{
  "d_model": 768,
  "head_dim": 64,
  "d_mlp": 2048,
  "attn_scale": 0.125,
  "bias": "none",
  "parallel_block": true,
  "init_std_down": 0.0,
  "optimizer": "muon_variant",
  "beta1": 0.9,
  "schedule": "wsd",
  "decay_fraction": 0.922,
  "steps": 5528,
  "dataset": "wikipedia_en"
}
MLP neurons of a small language model. Each row is named by its layer, matrix (gate and up: input weights) and neuron, and shows model dimensions 272-399. Each number is 200 + 20 x the weight over its row's rms, rounded and kept within 0 to 999. A neuron's up and down rows have the sign that makes its largest values positive.
After each neuron's rows, "fires on" lists the tokens most often at its 100 highest values on Wikipedia text that the model never trained on.

L4.gate1057,179,168,206,189,187,194,218,233,245,213,203,182,203,239,237,218,207,206,190,218,207,197,204,202,189,210,181,185,191,186,218,222,221,195,218,180,229,194,198,236,182,211,221,139,177,178,198,218,219,170,218,171,211,177,219,211,246,218,222,205,210,227,189,209,213,232,203,193,204,231,218,172,178,213,201,185,204,196,217,188,247,200,183,251,229,223,189,200,196,207,186,215,213,181,206,188,199,186,186,219,234,199,210,188,201,177,160,231,221,190,164,214,191,194,215,204,198,204,215,222,193,197,246,226,233,177,204,213
L4.up1057,196,198,199,215,184,199,181,205,207,197,192,231,202,195,237,175,203,207,209,238,187,219,195,209,221,170,197,184,195,236,221,170,219,211,204,190,213,218,189,210,204,211,205,213,202,217,195,210,169,180,180,190,197,160,239,184,184,212,192,215,181,159,180,195,200,232,220,189,217,196,249,207,172,258,189,219,206,213,230,168,218,215,224,206,234,227,186,194,216,205,197,196,171,183,204,188,219,178,210,224,191,217,211,195,184,192,189,209,168,215,254,210,194,159,206,187,187,186,200,213,208,200,222,199,215,159,194,201
fires on: "and ", "–", "× ", "to ", "| ", "-"

L4.gate1421,223,198,209,205,213,193,208,197,205,226,248,217,163,207,199,183,215,173,201,182,197,179,201,213,196,234,188,183,215,192,195,220,173,203,231,211,191,164,208,182,234,196,205,202,214,210,175,183,186,197,223,204,230,202,177,195,238,203,215,226,198,156,189,175,217,206,198,186,188,191,164,199,188,184,202,207,222,180,197,213,226,201,219,199,162,220,194,225,235,169,155,195,249,155,196,202,196,194,182,230,214,159,198,199,196,190,221,179,223,183,195,180,222,177,206,175,172,166,220,218,169,218,208,176,217,206,207,224
L4.up1421,228,238,229,226,235,174,185,206,236,192,170,216,199,199,230,207,207,196,210,210,249,221,201,188,192,175,194,224,197,187,217,196,205,247,196,185,214,186,199,191,196,193,162,203,228,204,181,193,219,195,233,193,199,184,197,194,208,215,220,205,209,183,162,214,158,198,187,217,205,187,237,161,213,182,243,218,206,231,186,161,214,260,185,218,165,184,207,212,225,161,182,153,220,214,205,213,202,187,190,171,252,188,160,199,188,214,218,199,181,208,222,218,196,176,167,164,177,189,200,257,179,196,185,187,175,185,198,217
fires on: "W", "ch", "z", "y", "s ", "5"

L4.gate1787,221,203,213,206,197,202,227,211,217,226,145,195,187,188,218,168,200,185,188,224,199,180,193,186,182,209,228,182,216,198,161,195,174,210,251,227,216,229,199,222,207,211,232,193,215,194,191,209,178,179,219,194,194,176,191,176,224,220,181,165,191,175,171,193,204,216,210,220,167,207,214,200,201,190,195,145,220,221,204,196,202,192,200,183,190,189,178,178,177,215,228,206,198,157,209,149,181,207,209,203,221,166,206,188,224,190,245,253,189,207,225,173,197,212,187,167,215,188,184,212,197,205,207,203,203,187,197,208
L4.up1787,187,200,233,191,212,200,210,190,193,211,217,197,199,168,210,177,207,209,188,201,183,190,201,193,205,203,217,139,237,211,154,211,205,212,206,192,175,184,186,199,217,187,246,198,178,201,175,182,207,153,216,214,214,185,210,222,201,188,173,197,208,165,217,193,220,181,225,216,187,216,219,191,185,210,190,176,224,205,212,179,221,220,184,187,201,191,213,194,197,228,172,219,198,168,183,196,218,205,181,217,198,197,219,225,218,195,216,251,166,217,219,224,190,191,197,174,200,179,185,185,179,214,192,170,234,196,228,213
fires on: "and ", ", ", "(", "or ", "\"", "eg"

L4.gate116,212,190,205,211,224,215,219,172,200,178,212,174,166,163,207,237,214,224,203,238,189,213,193,247,219,209,184,230,187,206,218,239,196,180,187,237,209,210,224,167,176,171,196,246,178,226,186,193,224,175,154,194,231,188,201,209,205,200,222,235,191,217,186,181,189,231,197,193,189,190,217,186,192,193,199,243,201,177,219,203,223,169,192,220,231,196,206,220,217,199,170,204,214,216,211,173,155,207,191,226,168,196,193,208,215,159,210,193,203,192,191,181,184,213,183,224,258,203,247,236,198,201,234,197,188,210,197,203
L4.up116,227,192,181,202,189,184,217,223,191,193,199,194,204,195,234,194,211,208,224,177,171,190,193,240,190,185,206,183,214,198,179,185,190,235,188,215,207,199,204,191,183,170,198,225,191,182,233,184,219,175,219,235,213,224,200,203,168,172,196,179,212,163,172,198,195,200,223,251,178,213,187,195,200,223,199,224,177,212,187,213,223,175,194,217,230,179,223,184,220,207,185,189,192,207,210,190,166,180,221,181,173,230,195,228,215,189,226,205,211,203,224,209,219,213,230,180,227,240,187,239,204,195,229,224,188,190,158,184
fires on: ": ", "| ", "): ", "\n\n"

L4.gate511,209,226,171,208,206,201,223,175,184,213,204,218,225,220,189,224,212,218,159,193,170,185,218,187,233,210,174,159,193,182,192,209,250,190,217,193,195,217,187,160,187,214,178,202,190,199,181,205,206,195,179,217,196,194,193,218,199,221,189,184,201,224,200,195,193,173,200,216,222,191,182,187,210,196,194,164,206,196,222,214,192,238,200,203,197,178,211,187,174,193,222,207,200,162,213,197,225,183,166,232,179,209,197,219,222,194,177,212,201,189,204,223,190,192,228,177,234,220,166,184,190,218,169,178,235,203,216,186
L4.up511,195,206,185,197,182,202,185,204,204,232,198,169,176,209,216,160,210,164,196,205,214,236,204,169,185,211,220,201,175,172,200,199,196,201,202,214,197,182,195,201,184,187,187,215,228,223,170,225,210,233,221,185,196,181,194,182,191,216,202,224,238,191,220,220,176,220,194,188,207,176,174,201,191,185,196,180,165,175,183,160,193,221,184,227,205,187,180,177,203,183,205,190,209,198,209,223,209,181,196,169,196,195,220,192,195,184,181,202,197,235,220,199,254,187,210,198,221,204,208,196,254,174,214,205,207,210,174,217
fires on: "9", "5", "8", "0", "4", "3"

L4.gate1317,199,206,206,247,211,170,191,165,200,199,189,223,188,216,244,178,262,212,227,247,187,197,205,183,214,209,172,174,189,217,206,176,196,196,147,211,202,205,200,241,207,213,196,194,168,240,196,176,181,189,222,219,225,169,181,213,233,191,218,221,187,164,169,201,224,190,204,197,211,191,203,192,188,183,207,173,199,188,187,206,194,153,159,181,179,211,206,232,158,198,185,204,207,215,216,197,214,231,178,215,199,198,212,187,223,188,203,201,199,221,184,223,187,188,195,201,188,181,208,220,203,213,206,226,180,185,224,196
L4.up1317,192,161,168,245,217,221,216,210,214,192,185,188,180,181,217,205,223,192,210,217,219,183,244,205,223,187,175,193,199,212,185,179,159,217,173,202,184,221,166,208,212,169,190,175,219,175,237,221,176,186,229,179,212,199,242,205,211,191,184,183,234,225,189,160,213,198,198,179,168,197,193,207,203,201,199,234,203,192,179,205,228,208,183,215,192,175,200,181,197,176,188,203,206,209,181,212,239,228,174,184,208,205,200,183,211,222,192,203,189,192,187,209,222,246,175,184,202,178,173,196,204,169,194,196,208,193,223,186
fires on: ":", "is ", "and ", "was "

L4.gate90,207,192,170,203,167,228,190,210,226,209,169,219,207,169,203,193,222,230,198,205,226,171,205,205,215,229,213,198,173,207,199,176,210,193,197,219,243,219,183,223,199,210,206,179,207,191,181,179,184,236,193,232,228,222,211,207,199,208,191,209,168,207,195,245,220,213,191,240,211,178,190,208,181,199,190,177,171,182,215,187,201,235,220,214,173,194,224,188,169,198,174,169,170,203,251,243,207,166,190,196,204,201,235,199,154,212,201,260,205,237,213,190,197,188,204,205,213,173,218,204,220,213,173,214,180,186,187,160
L4.up90,195,186,219,207,226,198,207,206,245,214,197,205,193,192,221,199,211,235,199,182,224,166,162,197,219,236,216,206,188,153,199,199,202,232,171,197,191,196,191,193,215,194,218,184,191,194,228,192,201,177,176,211,204,216,214,195,211,205,177,171,202,214,201,181,195,203,197,206,199,199,187,229,190,201,240,216,213,188,208,184,177,234,186,206,173,202,193,231,202,219,197,193,223,248,226,169,210,210,191,161,199,203,203,219,252,187,186,183,183,179,187,206,219,187,197,213,181,190,183,182,188,169,239,170,207,172,216,191
fires on: "==", "\n", "==="

L4.gate951,186,189,187,197,200,161,209,184,182,167,224,201,185,189,189,187,187,192,173,175,190,171,170,172,218,241,195,197,217,213,203,207,161,200,214,210,201,173,196,197,187,198,245,188,175,182,212,237,185,196,203,195,187,206,198,236,239,209,230,193,153,176,184,210,199,191,200,191,191,193,231,207,181,253,212,204,192,186,218,233,150,189,205,204,206,202,189,187,219,215,207,211,207,182,154,213,209,145,217,205,188,190,202,214,223,170,174,196,204,179,174,191,201,220,186,216,199,202,191,201,210,208,206,241,180,185,222,169
L4.up951,212,193,207,229,223,217,175,172,200,219,204,191,205,217,213,213,230,230,193,185,194,215,200,218,209,232,216,199,189,157,195,228,189,143,207,203,200,216,161,205,186,187,177,212,202,204,226,201,190,210,166,180,207,224,199,225,217,191,170,196,192,233,206,206,193,189,187,205,205,190,196,197,180,215,176,178,201,182,212,195,192,220,191,186,187,165,182,188,204,196,194,203,202,238,205,238,229,192,179,198,187,221,190,218,204,206,213,184,232,198,189,220,163,180,217,168,177,203,157,158,184,194,229,195,198,199,226,173
fires on: "| ", "\"", ", ", "Or"

L4.gate99,228,201,187,224,173,205,198,201,214,198,182,186,196,144,207,246,220,201,240,191,197,198,209,204,224,204,222,200,203,193,194,220,169,188,209,263,199,217,191,220,199,212,200,165,185,186,180,212,188,199,210,254,214,183,177,173,212,184,193,213,188,190,213,163,177,213,222,168,239,199,180,190,223,222,208,199,213,213,211,210,219,172,178,195,242,187,174,233,168,232,211,195,218,196,210,188,212,212,175,210,237,219,202,208,218,170,160,181,196,234,234,191,209,180,190,179,172,181,162,207,207,190,218,166,189,230,179,188
L4.up99,179,186,184,184,184,184,201,220,223,198,179,184,224,187,190,196,225,236,164,198,178,161,232,174,179,177,194,157,212,199,216,209,196,204,205,196,201,216,206,189,203,209,214,165,197,172,185,202,233,208,261,234,199,185,174,189,206,206,188,190,183,171,202,155,198,195,205,154,189,215,230,211,188,189,202,201,196,159,188,206,213,196,187,256,200,220,177,167,201,216,187,229,185,201,156,170,189,166,172,220,197,228,181,194,193,213,166,172,202,242,229,188,228,179,201,212,182,217,170,199,184,195,192,192,184,217,189,191
fires on: "g", "that ", "same ", "–", "per ", "following "

L4.gate1219,238,231,185,212,213,187,189,210,207,196,221,169,197,223,227,225,221,205,164,233,205,204,224,208,195,218,214,210,179,229,227,210,203,178,208,214,237,174,204,191,168,198,208,169,182,208,211,193,188,199,214,174,207,239,210,208,183,229,139,196,189,219,171,164,235,168,212,204,210,230,160,185,197,205,220,207,197,185,221,209,210,164,171,145,194,159,189,210,232,211,226,171,164,210,214,198,169,192,203,200,200,247,197,170,210,224,204,219,233,214,217,184,193,183,210,194,178,237,209,210,219,218,222,170,205,200,201,176
L4.up1219,220,192,222,179,234,198,221,214,194,209,232,208,221,197,208,189,152,212,211,198,224,203,168,213,227,197,224,212,201,232,237,190,215,188,214,238,215,204,196,196,195,207,175,195,223,179,191,214,202,195,182,212,190,204,218,221,182,186,194,150,187,163,227,205,166,184,216,202,216,220,196,218,177,188,248,189,200,182,210,146,224,206,190,214,196,223,212,195,194,186,223,185,242,182,226,215,181,198,196,216,218,174,181,168,188,197,200,211,213,243,169,158,208,158,218,174,190,200,212,171,197,196,164,198,223,181,204,206
fires on: "| ", "; "

L4.gate1767,197,212,175,164,228,184,174,168,208,219,209,212,189,201,187,202,193,215,237,231,230,178,231,195,205,185,222,195,197,179,186,222,207,224,176,213,202,199,198,188,234,207,196,204,199,209,190,185,204,201,211,187,194,195,230,216,226,189,225,185,207,197,211,169,196,185,161,163,197,201,233,220,193,204,210,206,216,203,186,186,216,222,226,221,214,214,188,203,213,204,205,218,218,212,167,200,209,157,191,202,203,159,203,208,198,153,184,212,208,216,167,194,201,176,199,210,191,192,228,197,215,224,200,188,181,204,215,207
L4.up1767,176,205,195,221,179,180,234,191,196,143,163,211,157,197,169,187,198,182,194,205,218,218,214,173,169,186,234,189,204,174,207,227,208,176,212,189,174,215,214,204,171,169,193,190,174,197,191,209,180,157,223,198,197,198,180,192,207,212,182,192,195,177,223,206,224,214,208,233,191,203,237,193,207,180,205,182,199,197,213,189,170,214,219,246,210,165,200,192,174,211,205,166,175,197,204,187,194,197,181,220,158,210,194,203,190,221,201,213,194,236,205,244,244,222,173,185,208,201,201,208,182,201,229,204,203,233,200,226
fires on: "and ", ", ", "ev", "by "

L4.gate1349,198,188,174,177,157,192,191,217,197,204,181,225,211,200,214,193,211,190,226,223,215,195,236,205,183,200,203,144,208,196,177,208,191,184,219,174,172,184,166,236,202,181,248,190,242,187,233,202,190,199,200,215,208,192,210,219,216,229,199,216,226,182,201,196,193,177,210,199,225,202,229,232,168,198,204,218,196,212,185,200,146,202,223,221,229,192,198,211,211,200,174,198,198,157,200,172,188,183,209,171,251,236,211,227,215,246,200,199,172,224,232,210,193,176,252,198,188,194,163,213,202,205,200,177,162,191,162,220
L4.up1349,221,211,156,181,205,148,213,199,192,210,239,197,190,211,193,248,179,189,228,206,148,160,150,252,176,195,178,200,234,182,194,180,206,207,201,193,210,198,223,213,203,192,209,228,208,190,205,183,146,197,205,181,190,235,227,185,207,205,190,210,172,180,182,220,179,183,235,213,185,183,210,242,186,217,190,226,179,194,215,201,199,177,207,215,221,185,171,231,215,194,172,193,174,191,168,172,183,192,215,196,200,196,175,201,217,168,214,207,197,192,189,197,160,205,210,192,209,162,193,191,188,177,210,204,204,193,189,222
fires on: "a ", "r", "\""

L4.gate567,251,192,239,169,250,163,189,163,190,208,179,201,171,195,185,232,188,195,203,180,206,185,180,217,187,183,235,190,189,194,187,183,168,195,227,188,197,215,231,192,205,214,211,229,211,204,213,235,202,203,253,205,190,200,211,160,197,210,199,188,214,166,216,248,199,191,205,195,181,205,231,214,190,206,182,206,225,218,202,198,173,218,220,177,186,194,209,174,198,163,189,204,195,203,196,193,208,217,207,195,219,209,197,177,206,230,184,189,218,185,236,205,212,190,214,209,198,204,166,241,210,195,177,208,228,208,226,188
L4.up567,185,197,204,203,228,198,200,207,203,196,164,211,191,167,184,239,194,216,208,177,220,183,219,167,209,215,182,211,185,219,181,216,191,187,214,205,172,199,203,230,182,159,195,220,198,189,179,208,201,176,196,190,228,212,203,240,211,198,187,217,205,235,193,201,191,185,213,215,191,193,193,183,198,213,200,179,229,183,188,169,192,182,201,210,201,177,204,177,215,224,203,177,171,175,214,233,181,171,234,205,175,225,226,192,210,202,201,239,200,209,160,229,228,154,221,224,215,233,216,188,197,203,195,179,229,209,228,225
fires on: "and ", ", ", "most ", "but "

L4.gate1573,208,201,196,180,200,216,196,185,209,220,207,167,180,236,194,205,215,175,221,219,165,203,194,216,203,152,206,188,187,185,210,200,222,215,180,220,192,177,207,193,210,199,191,204,189,221,215,199,188,199,193,232,219,171,212,191,190,194,185,186,230,213,178,205,197,209,216,194,150,223,175,232,197,208,186,203,202,206,200,181,188,212,212,189,198,188,190,173,216,186,231,218,171,173,169,204,189,218,160,199,205,205,194,251,255,185,204,202,175,184,193,252,207,238,214,200,217,146,214,210,183,211,219,184,169,204,188,184
L4.up1573,211,192,194,152,212,209,200,175,187,210,192,160,209,241,194,210,209,221,213,201,191,214,186,200,207,172,200,165,177,210,211,199,251,201,208,194,184,171,182,209,221,208,176,203,209,229,216,178,180,181,192,194,211,175,207,199,188,209,182,187,215,204,162,199,196,218,205,235,173,228,217,217,225,217,182,207,200,192,223,178,209,204,219,150,226,224,226,221,211,187,236,239,205,212,189,232,190,205,195,208,174,234,204,221,213,188,220,201,213,176,192,216,164,198,184,180,210,166,211,182,186,219,218,178,191,174,205,180
fires on: "). ", ". ", "(", "\"", "| ", ".\" "

L4.gate1334,214,210,205,211,217,201,194,187,170,234,211,175,204,168,194,204,143,219,172,185,183,167,201,189,237,203,216,192,200,223,229,223,196,220,223,187,204,186,221,244,214,198,189,210,150,243,218,177,207,177,222,207,206,204,200,225,213,193,171,211,203,195,212,190,217,215,164,190,185,237,187,199,202,159,234,211,202,202,193,206,185,206,199,172,215,221,202,206,196,188,191,223,206,240,215,186,238,172,183,195,204,204,226,232,170,172,206,176,174,195,175,195,196,191,164,205,177,180,202,217,163,202,231,187,162,157,188,230
L4.up1334,206,216,197,174,204,174,176,182,163,214,191,170,183,224,199,222,175,201,193,180,192,221,198,177,233,229,221,215,190,186,217,180,180,228,192,220,201,179,206,197,180,169,200,199,155,234,180,190,207,236,173,203,211,227,197,180,229,186,183,216,204,212,204,192,232,182,198,225,194,181,193,222,194,230,168,233,188,161,242,179,185,187,199,183,186,212,204,182,152,216,202,222,215,200,159,205,219,196,212,178,205,197,181,233,192,240,211,180,199,196,184,185,183,218,195,165,186,207,183,209,230,213,181,182,205,204,208,195
fires on: "- ", "(", "). ", ", ", "\"", "\n"

L4.gate1263,181,191,183,200,190,208,164,224,195,211,203,155,211,207,249,180,220,204,189,212,190,195,210,222,248,172,177,200,183,193,173,183,191,171,211,209,197,219,192,199,202,221,183,170,168,205,236,169,222,196,193,206,205,179,184,232,201,198,216,207,160,205,215,179,229,174,230,211,233,219,189,145,146,208,199,197,182,190,199,200,187,177,216,203,196,226,189,186,193,208,230,146,198,221,193,187,174,232,224,199,223,189,212,190,185,225,176,195,183,217,223,219,192,225,197,218,196,183,236,215,240,193,200,179,202,163,200,199
L4.up1263,212,181,169,210,193,221,198,239,152,199,213,172,183,156,185,191,197,208,231,166,197,224,200,219,203,193,179,198,207,232,176,179,205,193,213,205,203,184,169,184,212,184,230,189,168,227,213,207,203,204,199,216,187,208,191,175,195,173,180,182,166,186,209,188,200,209,220,231,246,184,179,205,201,221,263,205,238,237,211,212,212,169,181,224,207,144,221,166,167,207,186,210,163,182,226,229,192,172,207,162,216,189,184,187,192,213,180,219,209,200,202,180,201,190,197,171,182,205,207,183,210,188,227,170,226,211,203,192
fires on: "; ", ": ", "| ", ", "

L4.gate2031,209,216,211,183,196,219,195,213,221,204,197,201,210,246,219,182,222,198,217,206,197,198,162,206,195,199,203,224,167,209,199,178,139,217,203,210,188,236,156,212,185,156,219,195,234,185,219,183,190,187,208,165,212,178,241,213,201,202,202,191,183,201,199,203,212,229,213,207,211,207,222,187,238,204,212,221,167,170,218,184,230,209,180,193,207,194,202,184,167,200,205,219,202,250,215,195,198,183,194,207,220,182,197,251,143,185,235,178,180,206,229,216,212,236,178,174,177,157,190,229,143,176,207,176,217,188,195,194
L4.up2031,193,207,200,169,199,191,227,214,224,213,229,194,212,200,193,243,193,203,202,194,198,209,226,215,218,175,216,179,221,174,228,200,175,208,205,208,197,220,190,179,209,202,236,195,180,232,198,209,198,202,182,204,191,223,238,238,216,199,208,214,208,212,172,164,198,185,218,203,201,183,203,213,179,206,214,234,200,234,205,168,227,212,194,221,181,180,186,263,181,180,191,224,209,187,198,188,250,219,180,215,198,210,239,186,202,202,196,211,218,214,187,192,175,178,236,182,187,208,202,200,197,148,213,196,174,218,209,211
fires on: "have ", "s ", "had ", "it ", "has ", "==="

L4.gate645,208,215,207,183,176,218,198,218,163,174,232,170,183,192,179,196,172,177,200,198,203,189,186,180,196,231,251,184,167,170,171,203,175,209,174,215,202,192,181,191,177,164,195,227,212,190,165,204,192,209,230,235,204,203,192,196,180,194,192,194,204,218,165,224,166,173,203,164,193,161,156,190,216,203,180,198,236,213,229,209,195,214,195,188,221,208,227,189,163,183,226,199,200,204,191,161,214,219,195,216,223,186,187,199,189,188,217,178,185,182,218,223,181,168,228,217,189,199,186,185,218,169,222,199,221,159,204,235
L4.up645,182,193,220,228,217,185,199,215,193,206,172,204,171,209,198,207,209,187,203,167,203,233,229,238,178,221,234,183,188,242,168,192,209,192,184,233,218,157,189,167,158,205,209,224,211,191,202,224,195,232,238,198,171,197,169,199,200,177,162,215,175,180,221,148,176,179,222,189,214,215,223,188,223,182,232,210,228,176,220,159,184,198,178,208,218,175,193,196,179,216,191,236,214,188,218,179,200,233,169,210,144,210,185,200,213,242,212,206,181,211,183,214,189,199,228,199,212,215,171,207,175,209,191,191,179,213,203,210
fires on: "|", "following ", "-", "same ", "part ", "Total "

L4.gate1068,180,204,202,171,179,192,231,222,235,217,207,194,208,192,161,191,187,227,206,189,205,202,206,210,228,183,163,170,226,169,205,192,239,165,216,198,202,209,209,187,220,204,214,172,191,201,218,191,196,245,200,215,213,199,208,221,186,200,184,193,178,223,197,227,175,194,209,215,182,177,245,192,222,186,182,180,195,176,197,201,164,232,228,197,168,222,199,207,196,221,220,198,234,193,211,199,177,210,208,210,237,201,200,219,229,194,202,201,194,180,204,179,210,231,202,212,177,208,203,198,206,213,175,199,191,210,211,186
L4.up1068,205,216,193,217,151,206,188,169,176,225,180,173,207,217,213,199,190,190,218,209,207,193,194,211,211,196,186,191,229,226,193,190,193,228,182,176,200,203,212,205,223,193,192,213,212,240,250,194,147,187,221,212,203,180,222,186,188,190,191,204,214,219,220,204,191,214,216,191,222,214,190,211,179,176,191,208,203,156,170,165,160,221,211,219,226,206,198,233,169,188,181,171,194,250,189,199,190,202,182,192,245,205,204,213,216,155,202,168,206,169,172,185,195,224,212,203,174,178,162,167,212,190,204,168,203,143,195,193
fires on: "r", "ak", "ok", "k", "h", "c"

L4.gate1009,186,217,211,191,228,189,179,216,187,217,231,204,179,257,202,185,249,200,174,186,166,190,215,194,185,212,186,205,184,225,178,204,212,199,205,208,208,204,187,200,224,209,194,194,203,205,215,201,169,193,199,225,168,205,162,225,219,230,148,214,224,214,221,176,178,232,182,190,208,181,177,208,205,259,222,207,208,232,207,203,219,187,225,172,177,182,212,199,193,193,157,193,197,221,192,196,199,179,211,215,213,219,209,210,189,187,200,190,180,142,197,179,240,196,228,196,218,183,194,212,191,183,222,212,241,208,181,197
L4.up1009,182,204,212,159,209,193,197,206,198,195,218,194,170,236,219,183,231,179,208,234,182,193,207,218,206,199,216,201,159,215,211,199,220,233,203,199,220,176,198,183,182,197,210,165,179,211,187,193,220,182,185,182,206,207,202,215,208,194,177,226,176,221,175,214,199,187,190,205,214,196,166,184,195,202,204,185,225,231,212,186,170,219,219,196,217,235,186,208,201,199,196,209,214,221,185,196,177,173,197,219,203,256,202,198,211,181,208,207,207,200,188,173,238,192,216,211,242,188,218,227,180,193,197,215,226,189,194,175
fires on: "of ", "ing", ": ", "(", "| "

L4.gate126,187,171,209,183,199,210,215,203,177,192,169,186,216,163,207,190,206,178,220,195,194,217,159,188,240,182,198,188,181,216,225,205,231,226,221,222,147,225,205,205,183,209,166,194,224,211,200,205,212,189,173,211,216,233,166,191,195,215,183,216,202,205,235,212,187,198,211,229,213,195,209,191,174,209,195,182,245,198,220,208,150,213,208,165,190,178,199,203,177,144,212,214,207,217,172,194,216,214,177,218,237,205,212,211,190,197,166,218,185,186,220,158,216,215,207,199,202,197,231,181,197,208,211,175,190,182,167,198
L4.up126,206,192,198,201,195,177,191,202,192,228,197,218,199,239,229,228,222,195,193,199,197,195,212,198,193,198,185,215,191,194,194,186,172,150,179,194,190,181,197,194,215,202,192,197,190,226,190,182,228,172,183,174,230,208,191,189,193,212,190,189,211,234,196,187,184,185,221,168,221,197,209,212,190,161,151,265,204,240,191,209,203,195,194,192,179,221,223,196,201,182,165,166,209,202,221,193,186,183,211,175,173,202,237,212,173,190,204,178,196,187,170,212,174,187,166,166,208,217,198,225,240,188,196,208,176,179,197,211
fires on: "and ", ", ", ": ", "\n"

L4.gate1100,225,218,216,209,242,216,195,193,206,214,211,199,231,224,213,205,195,182,173,175,234,204,204,182,224,202,201,202,192,160,221,213,227,237,201,195,206,207,215,197,210,176,194,162,187,189,193,184,177,174,202,184,214,177,230,181,205,225,187,197,219,219,200,226,185,190,175,201,198,191,203,230,197,171,190,197,181,169,214,155,200,210,217,244,176,198,195,168,221,227,224,211,163,232,203,181,189,223,199,192,214,178,174,213,175,217,189,216,176,194,213,194,232,204,196,194,196,193,204,222,185,251,175,238,173,203,202,192
L4.up1100,205,206,164,246,208,184,178,228,227,151,197,200,205,225,190,203,191,209,213,230,248,169,224,224,194,206,220,234,225,223,213,212,243,194,174,208,215,210,170,243,215,236,227,216,174,168,193,213,207,228,207,201,197,210,179,231,195,195,207,219,185,211,197,189,210,171,230,196,207,211,205,204,242,198,194,177,189,207,206,211,200,171,193,221,241,162,176,203,218,196,184,209,213,175,214,207,184,200,204,204,170,202,208,194,223,194,207,180,196,195,180,206,197,223,201,179,219,210,190,210,187,201,211,187,208,180,207,206
fires on: "==", "\n\n", ". ", ", ", "by "

L4.gate1301,193,225,229,218,153,197,215,167,216,205,192,206,223,195,199,209,178,199,196,180,217,208,193,212,193,224,212,209,183,185,173,187,215,175,186,181,195,181,209,222,215,205,183,161,200,196,183,198,226,199,188,168,191,195,192,242,248,217,185,220,224,170,226,212,216,215,183,195,195,189,216,246,218,158,182,189,190,217,190,198,212,166,154,189,231,189,186,180,239,179,208,231,197,219,205,161,193,210,201,208,172,242,165,243,188,201,199,231,176,217,181,170,190,206,204,176,195,175,200,222,194,189,172,220,177,175,210,210
L4.up1301,183,195,197,212,211,217,185,192,187,219,154,201,207,166,221,196,187,187,199,185,254,202,195,198,179,241,197,190,200,235,179,210,170,185,176,201,172,182,241,203,219,198,194,217,189,181,182,186,194,172,237,215,205,182,200,226,221,186,246,119,205,202,196,195,214,203,218,189,236,222,197,206,192,218,181,208,206,198,221,210,180,212,199,199,196,216,186,164,198,200,192,155,223,197,182,189,169,201,220,176,196,206,182,196,175,228,197,166,177,194,219,168,201,208,184,174,166,193,184,160,225,196,229,249,202,178,231,193
fires on: "\"", "'", "("

L4.gate664,172,239,179,216,183,222,177,181,195,200,204,197,217,165,210,198,212,210,162,214,181,194,217,144,188,238,213,234,211,187,167,137,194,184,218,209,203,208,175,219,181,204,193,208,201,240,192,193,157,209,176,198,188,193,195,199,186,214,184,225,184,198,196,260,241,212,223,188,193,216,169,184,160,228,197,216,206,216,226,199,193,189,204,189,186,219,200,224,183,198,155,187,178,171,190,200,180,171,191,193,180,210,185,188,211,192,186,213,208,210,181,188,178,180,193,166,179,191,190,220,181,179,219,200,203,212,211,169
L4.up664,178,202,211,220,201,200,180,238,179,205,205,201,195,221,197,185,212,212,177,203,191,175,212,205,216,214,241,224,189,182,211,178,208,154,180,176,174,194,188,226,191,186,214,172,207,221,199,214,161,184,171,187,228,176,203,212,184,191,195,196,186,207,197,203,207,210,202,184,194,225,157,161,214,245,247,218,247,222,217,173,179,213,209,218,178,181,232,203,233,218,217,185,243,191,183,194,223,174,205,222,225,196,178,232,177,193,239,241,190,203,171,243,196,207,214,193,216,227,208,229,175,211,213,182,230,185,193,206
fires on: "\n", "| ", "et", ": ", "has ", "o"

L4.gate186,198,172,216,204,195,228,206,210,207,220,224,213,218,257,169,177,208,190,177,186,202,167,181,207,197,201,162,228,216,207,218,197,221,195,172,164,203,228,205,223,232,181,194,159,201,163,171,192,219,207,202,224,179,186,191,196,215,205,179,186,189,210,216,173,194,214,194,204,207,189,211,167,199,219,229,187,200,193,189,223,188,186,222,195,204,225,240,199,179,199,192,172,173,212,224,200,230,151,200,219,204,174,250,239,224,230,203,248,220,196,173,196,200,210,209,190,227,199,235,187,230,215,198,203,234,215,178,164
L4.up186,183,206,179,161,243,172,158,208,189,182,231,198,214,175,217,183,196,208,214,216,205,178,193,188,230,213,233,185,218,166,213,203,232,229,181,216,212,160,211,199,237,186,241,195,195,214,202,202,186,190,202,202,197,188,203,253,200,184,195,215,188,188,186,233,241,190,200,211,226,220,192,203,214,216,235,202,199,193,221,177,177,230,253,195,196,199,189,195,189,211,169,210,193,198,195,192,212,196,197,228,208,161,176,208,172,162,203,213,196,207,198,207,171,173,204,148,173,195,221,200,205,216,230,211,203,179,172,178
fires on: "and ", ") ", ": ", "& ", "ing ", "-"